{
  "head_dim": 64,
  "train_tokens": 1246000000,
  "dataset": "wikipedia_en"
}
MLP neurons of a small language model. Each row is named by its layer, matrix (gate and up: input weights) and neuron, and shows model dimensions 400-463. Each number is 128 + 24 x the weight over its row's rms, rounded and kept within 0 to 255. A neuron's up and down rows have the sign that makes its largest values positive.
Before each neuron's rows, "fires on" lists the tokens most often at its 100 highest values on Wikipedia text that the model never trained on.

fires on: " part", " used", " member", " use", " role", " found"
L2.gate461 [100  94 121 129 151 135 122  87  93 147 139 119 114 120 135 142 150 142 100 137 159 102 148 140 111 135 120  97 148 122 170 158 146 160 110 164 151 143 121  90 151  90 151 148 111 128 107 107 117 124 107 124 119 131 139 163 119 119 138 113 131 144 112 165]
L2.up461 [120 144 102 123 163 154 152 160 131  73 156 136 132 134 141 162 166 108 140 148 165 130 113 158 131 126 181 139 182 136 116  98 125 130 167 165 109 152 147 133 121 130 151 155 133 120 138  82 116  65 104 107 109 151 129 159 103 147 157 118 118 116 108 128]

fires on: "',", " of", ",", "),", "}", "]"
L2.gate662 [152 143 137 126  96 140 152 110 122 108 129  90 130 122 100 147  99 125 142 139 171 115  85 200 139 132 162 150 147 117 122 128 128 118 137  88  88 116 112  72 126 133 155 142 161  86 118 134 128 110 117 127 111 113  94  97 128 121 140 142 129 108  87 137]
L2.up662 [150 113 146 142 123  98 141 186  99 129 108 114 135 110 121 151  96  95 168 119 129 145 130 111 117 122 130 108 139 167 127 124  90 108  91 106 112 111 130 102  92 140 102 160 123 133 124 135 143 131 157 123 133 145 154 149 140 151 126 134 136 160 169 159]

fires on: ",", " where", " that", " when", " and"
L3.gate20 [138 113 105 157 110  69 127 148 107 107 129  88 145 120 116 112  66 134 105 122 187 127 100 133 127 132 104 159 177 132 130 122 139 160 134 139 145  82 130 132 112 142 149 161 114  74 174 155 160 129 123 144  98 116 135 154 177 165 115 153  89 116 132 103]
L3.up20 [143 125 134 159 118 104 138 131 138 112  97  88 111  99 136 141 124  94 115 143 143 162 140 104 141 181 117 147 127 113 122 184 132 142 150 131 134 111 133 106 129 118  94 147 125 145 117 151 134 140 185 143  97 101 127 134 126 124 173 102 102 166 173 120]

fires on: "1", " |\n", " ", ",", "\n"
L3.gate51 [ 98 112 133 108 135 128 140 130 199 104 108  92 135 146 116 134 146 138 130 111 125 119 115 166 146 131 162 118 132 105 124 168 102 137 120 113 157 140  86 140 137 130 157 102  59  66 149 117 130 115  94 134  85 156 129 143 143 158 114  98 148 124 113 108]
L3.up51 [138 117 124 169 128 156 118  96 139 106 142 115 138 168 141 114 116 141 121  88 116 111 127 100  77 113 147  99  81 145 133  89 154 128  88 115 145 130 127 141 136 135 119 118  86 165 120 150 106 107 134 157 150 129 119 101 150 154 118 153 108 142 181 104]

fires on: " |", " t", "t", "g"
L3.gate1239 [123 148 128 118 148 134 142 128 140 130 141 122  84 151 179 134  70 167 114 119 112 115 154 112 164 135 146  96 128 121 105 115 127 105 112 118 142 119 111  78 142 144 156 112 122 127 102 117 156 124  84 144 117 131 151 116 104 147 171 151 136 157 193  95]
L3.up1239 [131 122 109 104 139  99 139 130  85 155 142 117  91 115 131 130 158 134 133 125  99  73 143  94 137 114 126 109 140 152 129 122 154 105 151 103 138 134  96 126 149 139 119 145 152 134 106 148  88 135 118 133 164 142 170 121  94 163 118 170 157 108  87 116]

fires on: "–", "1", " points", "0", "2"
L2.gate192 [149 132 106  84 125 112  93 112 100 120  86 120 173 115 144 148 101 120 115 139 120 121 143 141 152 128 149 135 143 149 124 155  81 101 138 145 143 136 126 141 110  98  96 130 137 167  90 111 140 138 131 101 130  80 166 134 141 120 125 125  90 122 121 157]
L2.up192 [ 99 105 167 135 133 166 115 144 145 107 118 114 140 161 134 121 109 135 143 154 101  89 156 140 154 118 159  91 118 171 120 148 114 130 172 113 168 142 155 118 176 115 143 144 151 114 175 139 135 100 141 140 157 122 107 160 133 124 100 130  63 171 115  86]

fires on: " of", " for", " to", " on", " record", "aming"
L3.gate575 [117 148 131 145 148 102 112 173 103 169 121 119 131 126 109 133 158 117 145 152 132 130 126 138 126 129 178 124 139 100 162 132 160 113 119  83  98  76 144 110 137 152  99 113 128  96 134 100 140 126 142 124 161  95 116 174 108 118 129 125 147 144 136 131]
L3.up575 [117 131 119 127 145 141  80 120 110 145 122 168 124 193 150 119 151 178 113 120  79 117  76 143 145 153 125 130 137  72 152 122 133 129 119 104 109 145 131 137  89 133 116 142  94 162 118 130  87 143 132 148  92 124 100 130 120 137  98 110 136 139 119 136]

fires on: "9", "5", "1", "2", "8", " |"
L3.gate279 [122 105 137 111 102 119 140 127  90 121 116 124  92 112 128 110 147  92 160 139  86 128 123  75 144 119 115 124 149 105 170 138  94 116 140 151 130 120  94  38 112 111 144 107 118 130 113 122 120 157 124 145 120  93 140  88 165 123 117 136 119 153 103  96]
L3.up279 [159  86  84  92 122 107 103 116 137 106  78 135 109 155 152 123 142 151 145 115 123 115 114 144 108 172 151  88 136 100 140 102 152 123 111 135 153  82 109 201 133 137 126  85 164  94 128 174 116 127 132 126 116 119 168 152 115 112 112 159 106 127 142 119]

fires on: " |", " '"
L3.gate820 [126 159  91 148 135 138 100 130 121 111  95 161 145 120 194 159 132 143 174 147 170 138  94 119 144  99 120 139 111 109 162 106 102 117 179 106 118 152 122 148 113 136 124 105 174 141 148 131 127 105 146 114 138 102 127 161  84 160 135 155 149  65 146 146]
L3.up820 [113 121 119 116 151 127 147 116 139 135 128  75 127 113 145 157 121  85 105 147 117 125 107 153  96  94 137 164 159 110 122 136 142 177 129 127  87 146 114 163 162  98 182 141 170 110 150 119 123  90  94 123 149 168 109 123 124 158 149 100 164 109 145 108]

fires on: "\"", "t", ")", " |", " ("
L3.gate615 [156 127 117  94 138 102 112 125 113 143 159 109 118 146 151 107 107 123 118 109 153 122 151 151 160  67 118 118 124 125 100 133  83 124 125 112 183 117 106 123 155 140 117 127 125 135 151  89 102 119 129 132 102 153 144 150 187 164 146 113 128 154 136  63]
L3.up615 [119 129 152 108 129  62 122 115 112 114 145 134 106 169  98 153  97 113 157 121 120 115 151 125 128 110 127 127 118 103 110 138 127 133 155 172 143 150 165 139 103 134 113  98 148 114 135 102 120 188 105 128 128 135 132 105 132 113 141 171 181 110 105 140]

fires on: " ", " –", " (", "-", " time", " /"
L3.gate1082 [140 120 164 125 121 111 145 166 109  87 124 137 112 157  99 115 112 144 131 108 155 109  93 129 133 118 116 121 121 100 136 168 140 147 145 109 130 106 154 112 157 111 127 186 136 104 114  87 135 125 106  85 115 128 111 121 117  98  91 127 126 123 119 150]
L3.up1082 [156 121 131 117 127 138 117 124 140 106 115 170 107 125 140 142 115 121  86 176 112  94  93 124 157 139 141 181 118 117 112 142 109 161 134 116 148  86 125 107 136 116 135 116 106 138  73 119 138 149 162  86 126 106 103 156 116 166  93  91 102  67 173 106]

fires on: " ", " |", "1", " who"
L3.gate1153 [ 89 130 139 158 148 149  68 139 148  97 126 110 129 156 162 139 105 110  77 164 130 144 134 141 143 107 102 117 108 130 144 127 140 114 137 128 106 162 104 123 140 213 124  80 123 163 103 131  74 138 135  97 172 133 153 127 102 113 145 144 149 128 136 131]
L3.up1153 [118 120 148 163 140 141 136 169  86 123 117 101 140 136 136 190 143 126 102 141  89 193 128 136 127 107 146 130 105 105 109 171 130 130 125 108 124 115 106  97 135 119 152 103 142 183 108 125 165 108 104 113 113 168 142 108 124 125 138 109 162 173 143 145]

fires on: "|", "===", " |\n\n", "v", " of", "ass"
L2.gate1200 [128 111 155 106 111 135  84 121 117 165 137 143 101 123 100 102 135 159 127 110 110 145 118 135 161 122  68 125 118 131 134 134 163  99  73 127 123 144 123 129 111 141 150 136 147 135 137 108 134 133 118 132  91 120 107 174 136 162 104 114 139 163 133 141]
L2.up1200 [146 158 117 150 140 116 109 139  92 124 135 125  90 143  92 138 107 136 150 146 112 146 157 123 188 110 139 118 117  97 169 153  84 116 128 105  93 130 105 123 184 125 118 114 197 121 138 148 109 136 164 100 133 149 144  87 138 162 174 133 105 114 149 116]

fires on: "–", " to", " and", "-"
L3.gate668 [109 125 162  83 115 137 113 128 109 186 103 169 126 119  97 123 104  99 109 139  78 142 116 144 139  83 104 154 154 114 132 122 137 127 131 126 101 126 169 138 140 140 109 131 131 122 130 117 125  94 113 107 140 166  96 101 101 148 135 108 128 101 119 161]
L3.up668 [123 119 163 145 124  92 164 120  95 131 141 160 133 125  98 139 135 119 136 157 126  94 127 120 103 139 111 139 169 138 104 143 121 125 133 166 147  75  95 117  80 151 101 102 107 100 107 154 134 113  87 160 112 134 119 167  71 186  80  90  85 130 116  86]

fires on: "0", "ung", "am", "o", "a"
L2.gate202 [161 116 162 122 172 125 105 115 141  99 134 161 146 151 105 144 116  96 152 114 149 150 112 131 115 127 124 125 121 100  99 134 136 175 140 103  72 113 154 140 121 143 112 132 123 148 107  92 154 173 135 164 127 123 145 119  97 136 128 147 131 188 155 122]
L2.up202 [107 123  97 121  91 134 119 137 131 120 125 140 102 101 143 109 123 107 113 135  78 111 111  92 128 122 148 130 135 142 143 115 108  85 119 139 140  88 101 117 122 117 117 109 144 113 141 168  82 111 101 109 124 163 100 136 158 109 125 140 139  79 129 149]

fires on: " of", " Of", " Among"
L2.gate1086 [123 120  92 160 141 126 168 111 102 116 121 147 125 102 108 147 114 104 124 107 105  83 145 143 166 147 128 127 167 129 126 112 105 105 136 102 137 131  94 126 117  82 139 119  74 114 107 159 126  90 107 139 132 126  62 140 165 133 120 102 126 124 149 115]
L2.up1086 [109  81 156 121 107 123  88 152 156 140 151 130  98 118 181 113 140 126 129 197 151 110 108 112 127  81 149  94 126 143 131 125 104 109 146 136 122 113 112 115 120  87 135 109 123 162 166 124 174 130 157 106 116 142 104 143 132 174  97 121 149 100 142 134]

fires on: ",", "–", "),"
L2.gate351 [113 143 141  95 116  87 151 159 111 142 134 121 124 117 134 149 144 106 136 132 141 153  52 143 129 131 135 154 114  92 105 142 101 105 127  80 130 107  96 134 107 174 142 148 115 125  99 155 118 121 129 113 152 126 115  98 112  84 138 149 107 155 121 123]
L2.up351 [191 152 153  99 120 103 105 138 103 124 127 109 132  71 153 101 147 117 158 131 122 130 105 132 138 112 160 127  93 145  81 130 134 113  75 110  81 113 123 138 131 124  91 143 128 142  91 132 135 160 102  91 138 137 148 153 126 109 127 130 140 111 159 142]

fires on: " |", ":", "-", ";", " ("
L3.gate466 [ 97 164 129 124 119 150 112 150 106 152 177 130 133 140 124 115 130 120 142 116 126 138 132 102  93 108 124  86  94 144 137 138 118 129 130 138 108 137 146  86 111 143 139 128 117 176 118  77 105 139 150 110 133 114 158 120 109 146 114 133 152 117 114 119]
L3.up466 [109 153 134 154 150 121 159 172  90 153 152 160 146 147 125  92 134 116 145 133 165  66 129 153 115 168 135 134  89 144 119 134 126 138 162  98 146 138 132 116 117 113 118 154 118 110 117 151 125 118 114 113 103 126 154 134 109  84 137 115 117  98 137 140]

fires on: " |", "–", "-", " and", " listing"
L3.gate891 [ 98 143 142 137 130 123 128  67 113 129 112 129 101 113 100 141 138  79 114 101 172  90 124 138 158 146 117 107 147 126 178 149 114 101 181  81 113  99 127 127 123 135  78 102 103 115 147 100  97  89 100 152 166 177 127 111 148 111 117 146 168 114 108  86]
L3.up891 [ 83 161 165 129 118 139 141 135 175 150 115  99 121  82 147 106  97 131 132 170 179  94 118 130 149 117 149  87 146 145 146 140 131 119 158 162 145 100 125  97  93  91 142 134 176 126 135 130 106 126 107 143 154 170 106 176 140 165 121 109 102 114 136 114]

fires on: " with", " in", " of", " by", " on", " to"
L3.gate1274 [127  98 137 122 138 122 134 149 129 150 177 143  96 160 161 124 115 118 131 120 117 117 136  93 112 116 107 169 143 115 137 141 145 121 134 128 126 152 178 141 173 145 103 151 139 162 133 154 150 126 127 126 181  87 166 145 138 129 126 141  89 109 134 107]
L3.up1274 [139 131 150 127  93 146 137 177 144 178 174 127 133 102 123  89  79 129 139 120 155  93  97 104 142 130 127 170 125 122 129 136 140 125  95 107 113 162 171 121 132 121 140 112 159 107 120 112 114  68 103 136 177  93 153 135  99 136 123 115 115 134 111 134]

fires on: " to", " of", " and", "-", " until", " –"
L3.gate1013 [150 120 126 148 142 157 166 150 122 186 117 155 139 138 122 129 160 129 115 162 137 101 118 176 129 128 104 161 191 137 156 143 164 129 167 112 170 133 141  91 134 132 124 134  88  86 103 102 116 112 140 110 126 109 108  75 136 155 158 120 126 116 139 127]
L3.up1013 [101 146 131 110 106 152 110 173 159 149 155 143 133 130 129 139  99 144 113 162 143  64 127 189 103 142 132 175 123 101 111 111 100 119 135 112 114 135 133 141 129 148 138 120  89 126  95 118 153 133 134 186 110 104  98 156  83 147 122 118 122 122 107 132]

fires on: " |"
L3.gate216 [102 149 131  86 120 126 156  92 107 132 170 130 128 129 117 185 111 137 136 115 121 166 141 170 140 115 116 107 162 109 135 102 100 140 195  88  97 149  75 123 177 137 122 129 140 196 147 117  97 172 152 143 119 151 143 162 119 186 116  98 126 107 114 127]
L3.up216 [109 149 123 128 118 169 123 186 117 150 128 141 142 103 126 133 113 104 125 147 150 146 126 119  72 124 134 120 144 106 120 138 122 147 143 110 105 153 107 159 162  98 130 138 114 135 159  90  71 161  87 163 109 105 150 135 134 122 126 149 135 139 121 135]

fires on: " following", " of", " Following", " to", " after"
L2.gate499 [143 116  93 128 147 124 173 121 128 180 103 148 141 125 129 152 121 149  91 132 161 123 132 136 125 143 164 136 149 102 144 118  89 145 107 112  95 113 117 163 171 159 165 125 109 157 126 125 102 132  86 148 140 137 139 128 190 141 108 103 146 121 162  52]
L2.up499 [137 103 151 141 130  98 108 158 118 185 122 131 157  59 169  75 135 132  85 165 139 125  98 115  67 149 128 102 147  95 111 156 122  92 160 133 112 109 101 139  83 149 145 123 145 100 135 122 153 139 122  89 134 118 138 201  99 163 145 111 151  80 129  89]

fires on: " |", "-", " ("
L2.gate711 [134 146 132 147  96 124 108 175 141 149 117 179 134 133 166 125 135 113 151 145 144 141 167 124 138 119 145 141  96 161  94 103 115 123 144 117 129 110 108 137 156 122 109 137 122 131 110 179 112 115 144 110 117 141 153 130 115 138 141 125 144  73 143  67]
L2.up711 [106 139  89 116 107 146 143 138 149 151 141 157 138 129 126 111 109 135 153 123  92 134 134 123 137 131 153 154 104  68 117 110  77 144 156 135 142 104 163 116 126 186 117 121 130 141 101 134 156 155 140 155 102  97 113 119 153  75 136 171 126  68 134 159]

fires on: ",", "\n\n", "==\n", "3"
L2.gate1026 [108 140 127 145 138  94  96  82 110 166  96 126 154 141 106 111 158 134 131 113 108 140 158 116 131 141 123 153 143 143  83 105 118  92  91 134 176 132 127 123 131 101 134  68 127  96 116 127 138 145 120 155 135 128 182 147 157 146 121 115  95 109 155 127]
L2.up1026 [ 70 146 156 133  99 130 152 141 163 155 122 161 179 143 117 155 126 116 140 128 115 141 131 143  90 152 136 120 128 158 124 166 127  83  66 162 151 135 148 141  97  73 161 136 124  37 158 137  80  93 146 170 118 125 136 111 143 126  81  73 108 132 182 126]

fires on: "–", "/", "-", "l"
L3.gate728 [ 69 146 157  90 116 126 111  96 110  99 158 105 116 111 105 105  99 141 100 123 179  71 158 140 175 129 139 135 131 158 124  83 131 154 147 119 189  96  95 134 131 104  88  97  83 159 169 165 136  99 125  97 134 109 119 128 120 125 139 130 115 111 129 121]
L3.up728 [ 95 120 102 156  91 148 155 151  93 122 127  93 143 101 112 153 116 125  93 160 110 115 113 140  99 100 116  91 129 146 141 136 165 136 108  96  94 155 152 154 114 113 149 119 117 143 161 131 107 118 144 157 168 148 119 162 191 118 133 150 122 126  90 158]

fires on: " for", " in", " took", " on"
L3.gate115 [125 118 142 107 170 105 109  83 162 143 142 101 124 128 124 176 110 109  90  54  91 164 149 130 113 134 162 169 117 135 128 172 109 115 119 139 129 157 140 115 133 151 120 155 132 139  96 127 117 100  87 112 132 121 165 138 146 108 147 147 105 122 158 134]
L3.up115 [164 120 118 136 121 123 168 137 133 130 141 169 160 121 123 143  85 121 101  82 119 116 130 117 107 130 131 133  98 124 138 129 132 157 100 141  98 101 114 105 119 143 116 113  95 129  85 129 143 119 131 132 152 109 112 147 133 133 152 123 151 172 157 125]

fires on: "od", " disc", " Sm", " sm", " ent", "Key"
L2.gate440 [186 157 141 136 167 117 154 116 120 119 112 132  80 127 119 113 156 135 134 138 115 139 115 127 158 135 144 150 120 133 143 136  82 139 127 142 149 156 145 114 155 152 141  81 190 158 119 108 133 113 173 109 172 149 138  97 129  87  89 123 151 145 107 141]
L2.up440 [151 117 142 121 156 142 155 171 134 191 154 142 127 126 110 150 147 132 146 146 113 119 122 123 129 109 149 160 147 144 115 141  75  76 160 121 109 106  83 125 126 161 166 152 141 154 112 103 101 116 160 150 135 141 107 133  93 101  91  79 112  87 162 118]

fires on: "1", "2", " ", "History", "4"
L3.gate1081 [110  95 136 141 108 122 109  99 174 130 173 107  89 141 135  80  99 152 129 113  96 134 102 105 164 131 104 112 113 134  94 151  89 114 136 126  83 138 129 152 117 109 145  98 106 129 125 102 179 147 154 101  85 139 164 156  91 127 129 100 156 102 131  94]
L3.up1081 [168 136 154  93 103 143 148 141 106 140 113 112 128 115 125 134 126 129 112 120 120 109 155 121 134 113  87 118 118 112 130 129 111 159  75  98 134 147 161 118 123 129 163 104 104 113 125 106 155 187 144 173 163 140 121  97 158 125 107 117 151 147 188 121]

fires on: ",", " and", " but", " before"
L3.gate955 [125  89 126 179 126 125 167 127  70 108 126 137 135  95 144 141 138 115  80 105 171 117 137 171 155 142 130 143 134 104 142 177 129 133 110 154 131 129 100 183  99 194 101 126 133 141 143 130 126 137 165 120 121 176 148 175  96 126 107 111 148 140 131 172]
L3.up955 [ 88  90 126 159 119 113 138 119 191 132  91 102 125 106 102 110 129 165 155 106 147 169 153 149 149 155  97 162  93 145 155 180 103 153 144 137 139 112 105  99  81 171 107 135 133 123 161 128 134 148 169 159 130 129 197 128 122 135 109 108 147 132 129 124]

fires on: " |", " following", " This"
L2.gate1149 [111  94 128 120 116 114 130 103 174 119 144 134 127 120 132 143  38 135 142 121  96 145 145 146  79 128 119 124 153 114 140 122 134 149 124 122 174 165  85 136 113 116 163 140 186 141 153 100  85 130  98 142  88  95  91 128 142 115 136 163 154 116 107 112]
L2.up1149 [132 113 124 138 143 116  79 118 170 154 125 161 164  87 146 140 120 124 183 124 130 106 137 149  93 149  88  94 139 165 140 131 133 179 156 119  78 147 123 145 149  92 138 128 162 123 150 122 106 156 110 147 117 103 145 165 124 103 126 172 146 135 119 158]

fires on: " (", "0", "a", ".", " a"
L3.gate581 [113 106 162  96 117 159 149 104  94 128 100 177 106 127 140  84 157 157 128 140 185 148 137 142  85 125  93  85 144 123 108 112 150 101 131  63 102 149 146 153 165 115  95 126 130 141 100  78 119  72 137 139 148 138  99 162 142  89 126 144 144 118 139 135]
L3.up581 [126 108 161 108 137 133 107  96 115 101 115  73 131 164 143 153 157 138  79 157 130 143 107 162 144 128 145 122 117 135  98 134 122 132 115 155 137 116 143 100  87 136 138 103 138 144 111 107 129 128 120 153  97 101 113 156 135 127 124 129 125 127 100 112]

fires on: "ol", " Mal", " Nicol", "roph", "oll", " Mor"
L2.gate1257 [141  84 134 121  94  74 131 105 141 101 176 123 105 168 153 147 169 144 116 139  81 129 153 115 128 137 138 134 183 125 167 138 114  94 129 130 130 180 156 119 118 128 123 171 114  66 169 147 168 130 137  87 140 105 106  80 119 168 129 102 147 150 125 128]
L2.up1257 [150 150 167 153 147 158 130 157 154  82  93 140  95  92 124 103 131 158 140 116 130 124 119 148 153 115 130 108 136 133 156 128 127 126  59 135 177 146 152 149  93 125 115 127  95 168 142 135 139 159 129 105  97 161 133 107 139 143 117 134 161  96 176 105]

fires on: " and", " or", ","
L3.gate395 [112 111 140 135 125  99 121 148  98 142 149 168 148 100 138 135 133 110 115  95 126 109 127 137 106 170 149 112 132 136 143 101 164 114 187 178 149 145 147 108  84 137  89 133 110 137 153 109 138 137 147 136 132 147 112 101 162 132 136 146  60 114 120 127]
L3.up395 [135 120 148 122 138 143 113 154 112 130 152  96 106 150 173 134 163 139 129 149 116 115  77  96 120 169 142 154 125 108 153 158 182 135 129 163 129 129 101 146 106 146 163 141 160 129 103 134 111 103 160 170 147  74 122 135 113 164 156 176 149 126  84 112]

fires on: " (", " [", "4", " |\n", ".", "up"
L2.gate49 [133 114 134 128 164 142 138 117 109 104 152 166  71 152 120 120 141 111 146  96 171 152 150 109 123 162 138 119 167 150 133  99 120 124 151 124 119 158 141 111 129 144 103 148  86 141 145 125 112  74 183 131 145 138 161 120 123 137  99 106 128 145  75 140]
L2.up49 [118 112 162  99 131 136 131 161 129  83 100 133 101 111 153 134 141 106 145 110  97 184 128 155 121 172 126 134 113 152  88 125 141 109 149 186 126 109 114 150  58 133 143 107 140 141 160  85  99 122 158 141 120 137 140 111  89 124 139 139 101 123 151 147]

fires on: ".\n\n", "==\n", "===\n", " ==\n", ",", "==\n\n"
L3.gate996 [112 122 147 109 131 120 117 141 129 118 127  99 146  87  91  99 142 134 117 114 118 124 135 124 101 142  94 160 126 145 142 156 117 102 175 128 133 166 133  77  90 100  97 101 153 109 123  98 131 165 133 129 129 154 121 130 149 130 152 133 139 110 169 110]
L3.up996 [138 117 117  95  94 116 136 151 153 122 157 152 169 144 125 140 124 140 151 137 131 105 107 151 117 148 126 146 134 134 155  97 117 115 127 137 130 133 135 105 128  84 144 144 128  88 156 148 138 118 147 160 123 135 134 136 131 129 128  74 132  99 113 171]

fires on: " at", " about", " |", " around", " in"
L3.gate247 [125 130 161 100 109 113 120 142 151 159 101 100 100 133 164  93  93 120 107 125 197 126 181 158 120  98 134 160  83 114 131 148 143 136 135  86 138 148 153 118  90 135 133 117 119 121 108 111 144 154 109 159 147  86 125 128 120 125 151 134 118  94 130 107]
L3.up247 [149 142 102 120 141 124 137 118 127 133 109 141 116 104 167  94 127 113 127 123 114  96 195 186 146 133 162 157 110 177 125 133 111 160 125 117 108 126  81 112 139 114 134 148 119 110 100 140 136 105 138 104 169 137 118 158 107 140 151 116 142 119 148 104]

fires on: "8", "4", "5", "2", "1", "6"
L2.gate312 [117  94 141 112 100 110 124 147  59 119 149 105  73  86 104 118 171 118 122 139  83 119 136 101 103 140 115 109 150 153 173 140 128 118 103 152 128 106 124 122  77 149 122 123 149 143  76 121 133 125 117  93  82  78 117 109 145 100 140 112 169 113 150 139]
L2.up312 [147 105 148 119 113 108 103 168 108 104 124 150 157 139 110 117  85 125 107 137 167 129 140 149 125 151 113 140 109 151 136 127 113 103 169 116 168 159 130 141 119 147 144 129  96 111 142 125 119 129 127 141 162 117 128 106 137 152 119 165  98 110 127  95]

fires on: " |", "–"
L3.gate812 [149 134 222 134 135 110 108 117 137 134 132 116 144 120  99 125 151 136 186 139 152 123 149 101  99  97 117 105 122  75 148 161  98  93 148  86 121 122 116  97 141 130 167 116 139 122 122 162  95 100 167  99 118 134 128 138 167 133 117 109 104 153 145 106]
L3.up812 [149 149 148 125 169 119  97 104 126 136 129 127 121 120 119 121 159 136 144 118 134 118 147 125 125 129 182 153 127 149 106 142 116 127 116 115 145 135 103  84 127 114  91 118 116 142  83 142  76 178 120 137 179 145  48 152  84 158 131 146 147 129 149  94]

fires on: "en", " |", " Filip", "9", "aus", "iss"
L2.gate305 [135 133  39 152 132 117  64 127  92  91 126 120 146 112 137 160 113 103 161 155 139 167 170 141  96  92 113 132 149 107 138 133 138 115 128 142 134 149 131 109  86 107 155  91 145 106 132 155 117 166 113 144 134  91 193 142 116 159 138 118 126 117 131 129]
L2.up305 [109 140 107  79 142 152 100  94 132 116 149 121 123 106 135 179 121 121 139 138 139  92  92 101 109 132 158 132 157 102 132  93 155 125  91 144 118 141 131 113 168 104 167 118 123 131 141 158 112 154 116 160 148 132 143 154 147 174 166 153 138 150 150 138]

fires on: " a", "a"
L2.gate1262 [106 100 105 114 119 112 114 168 137 147 136  98 146 117 151 116 110 169  48  92 122 118 126 107 171 159 133 116 136 128 157 113 210  97 100 141 133 113 119 109 112  76 151 114 147 124 106 119 145 101 169 138  83 153 139 108 112 100  99 179 130 145 103 160]
L2.up1262 [126 106 147 122 110 154 123 111 140 117 139 111 180 117 107 154 127 133 135 179 137 105 146 117 138  92 104 173 112  89 105 115 101 168 138 135 110  75 170 148 155  99 126 168 117  98 160 110  99 149 109 129 122 113 124 124  95 127 168 123 130 129 130 140]

fires on: " and"
L3.gate180 [108 133 175 164 140 123 138 130 137 109 136 153 134 134  80 126 137 122 127 166 125 127 134 166 114 143 107  96 134  92 157 150 142 150 179 108 139 134 129 151 124 152 101 154 141 129 141 140 109 135 130 101 118 184 167 120 155 120 137 161  95 105 112 118]
L3.up180 [122  89 133 132 152 128 135 110 113 119 147 156 119 167 151 161 159 117 110 168 175 121  89 133 119 117 137 117 112  86 163 128 157 141 103 132  83 116 101 136 101 158  89 100 128 149 158 113 115 122 151 146 141 155 108 107 116 158 148 139 139 151 113 137]

fires on: " |", " s", ";"
L3.gate133 [103 162 100 149  56 176 141 135  74 127 139 131 109 126 134 120 184 114 150 126 122 141 122 116 136 125 130 130 140 148 111 121 111 113 170 124 130 173 114 136 162 144 126 129 130 136 180 124 135  81 149 117 114 112 154 114 115 112 112 145 154 171 130 100]
L3.up133 [117 100 185 170 154 137 141 182 128 122 108 163 138 129 110 110 144  97 136 109 112 115  93 136  92 118 139 151 118 176 110 133 101 150 137 140 117 105 175 111 150 169 124 120 128 104 140 122  66 146 106 166 113 123 146 134  83 146 172 127 132 152 117 111]

fires on: "2", "1", "0", "3", " Est", "ir"
L2.gate136 [154 137 119 145 136 146 169 163  99 136 142 145 127 136 132 154 153  89  98 145 159 142  93 141 136 120 120 158 114 135 135 136 136 122 124 144 129  96 135 134 101 170 132 105 107 130 135 129 136 161 132 117 144 107 186 167 161 114 124 123 107 144 127 172]
L2.up136 [141 139 116  83 162 176 160 132 161 133 111  84 138 144 149 142 131 135 155  93 132 147 134  75 116 133 170 117 117  99 117 107 166 133 118 102 170 113 114 131 121 105  92 105  89 113  79 165 112 137 116 117  93 108 149 172 108 124  90 135 119 138 130 153]

fires on: " |", " –", ":", "–", " —", ";"
L3.gate919 [110 156 160 135 141 110 103 134 109 105  98 153 150 123 106  74 101 130 129 154 108 154 114 119 100 119 118 148 154 168 151 144 146 123 124 145 159 149 143 105 129 143 112 129 108 151 127 138  60 102 124 134 129 122 119 106 157 127 110 150  63 117 141  96]
L3.up919 [ 96 173 126 147 119 174 151 117 100 114 174 124 124 124  74 110 148 174 142 139  86  61 151  94 137 120 165 147  97 102  73 164 144 171 150 101 127 130  72 121 149 157 145 178 121 129 120 142 147  54 135 123 155 170  90 135  83 118 147 149 124  76 105 108]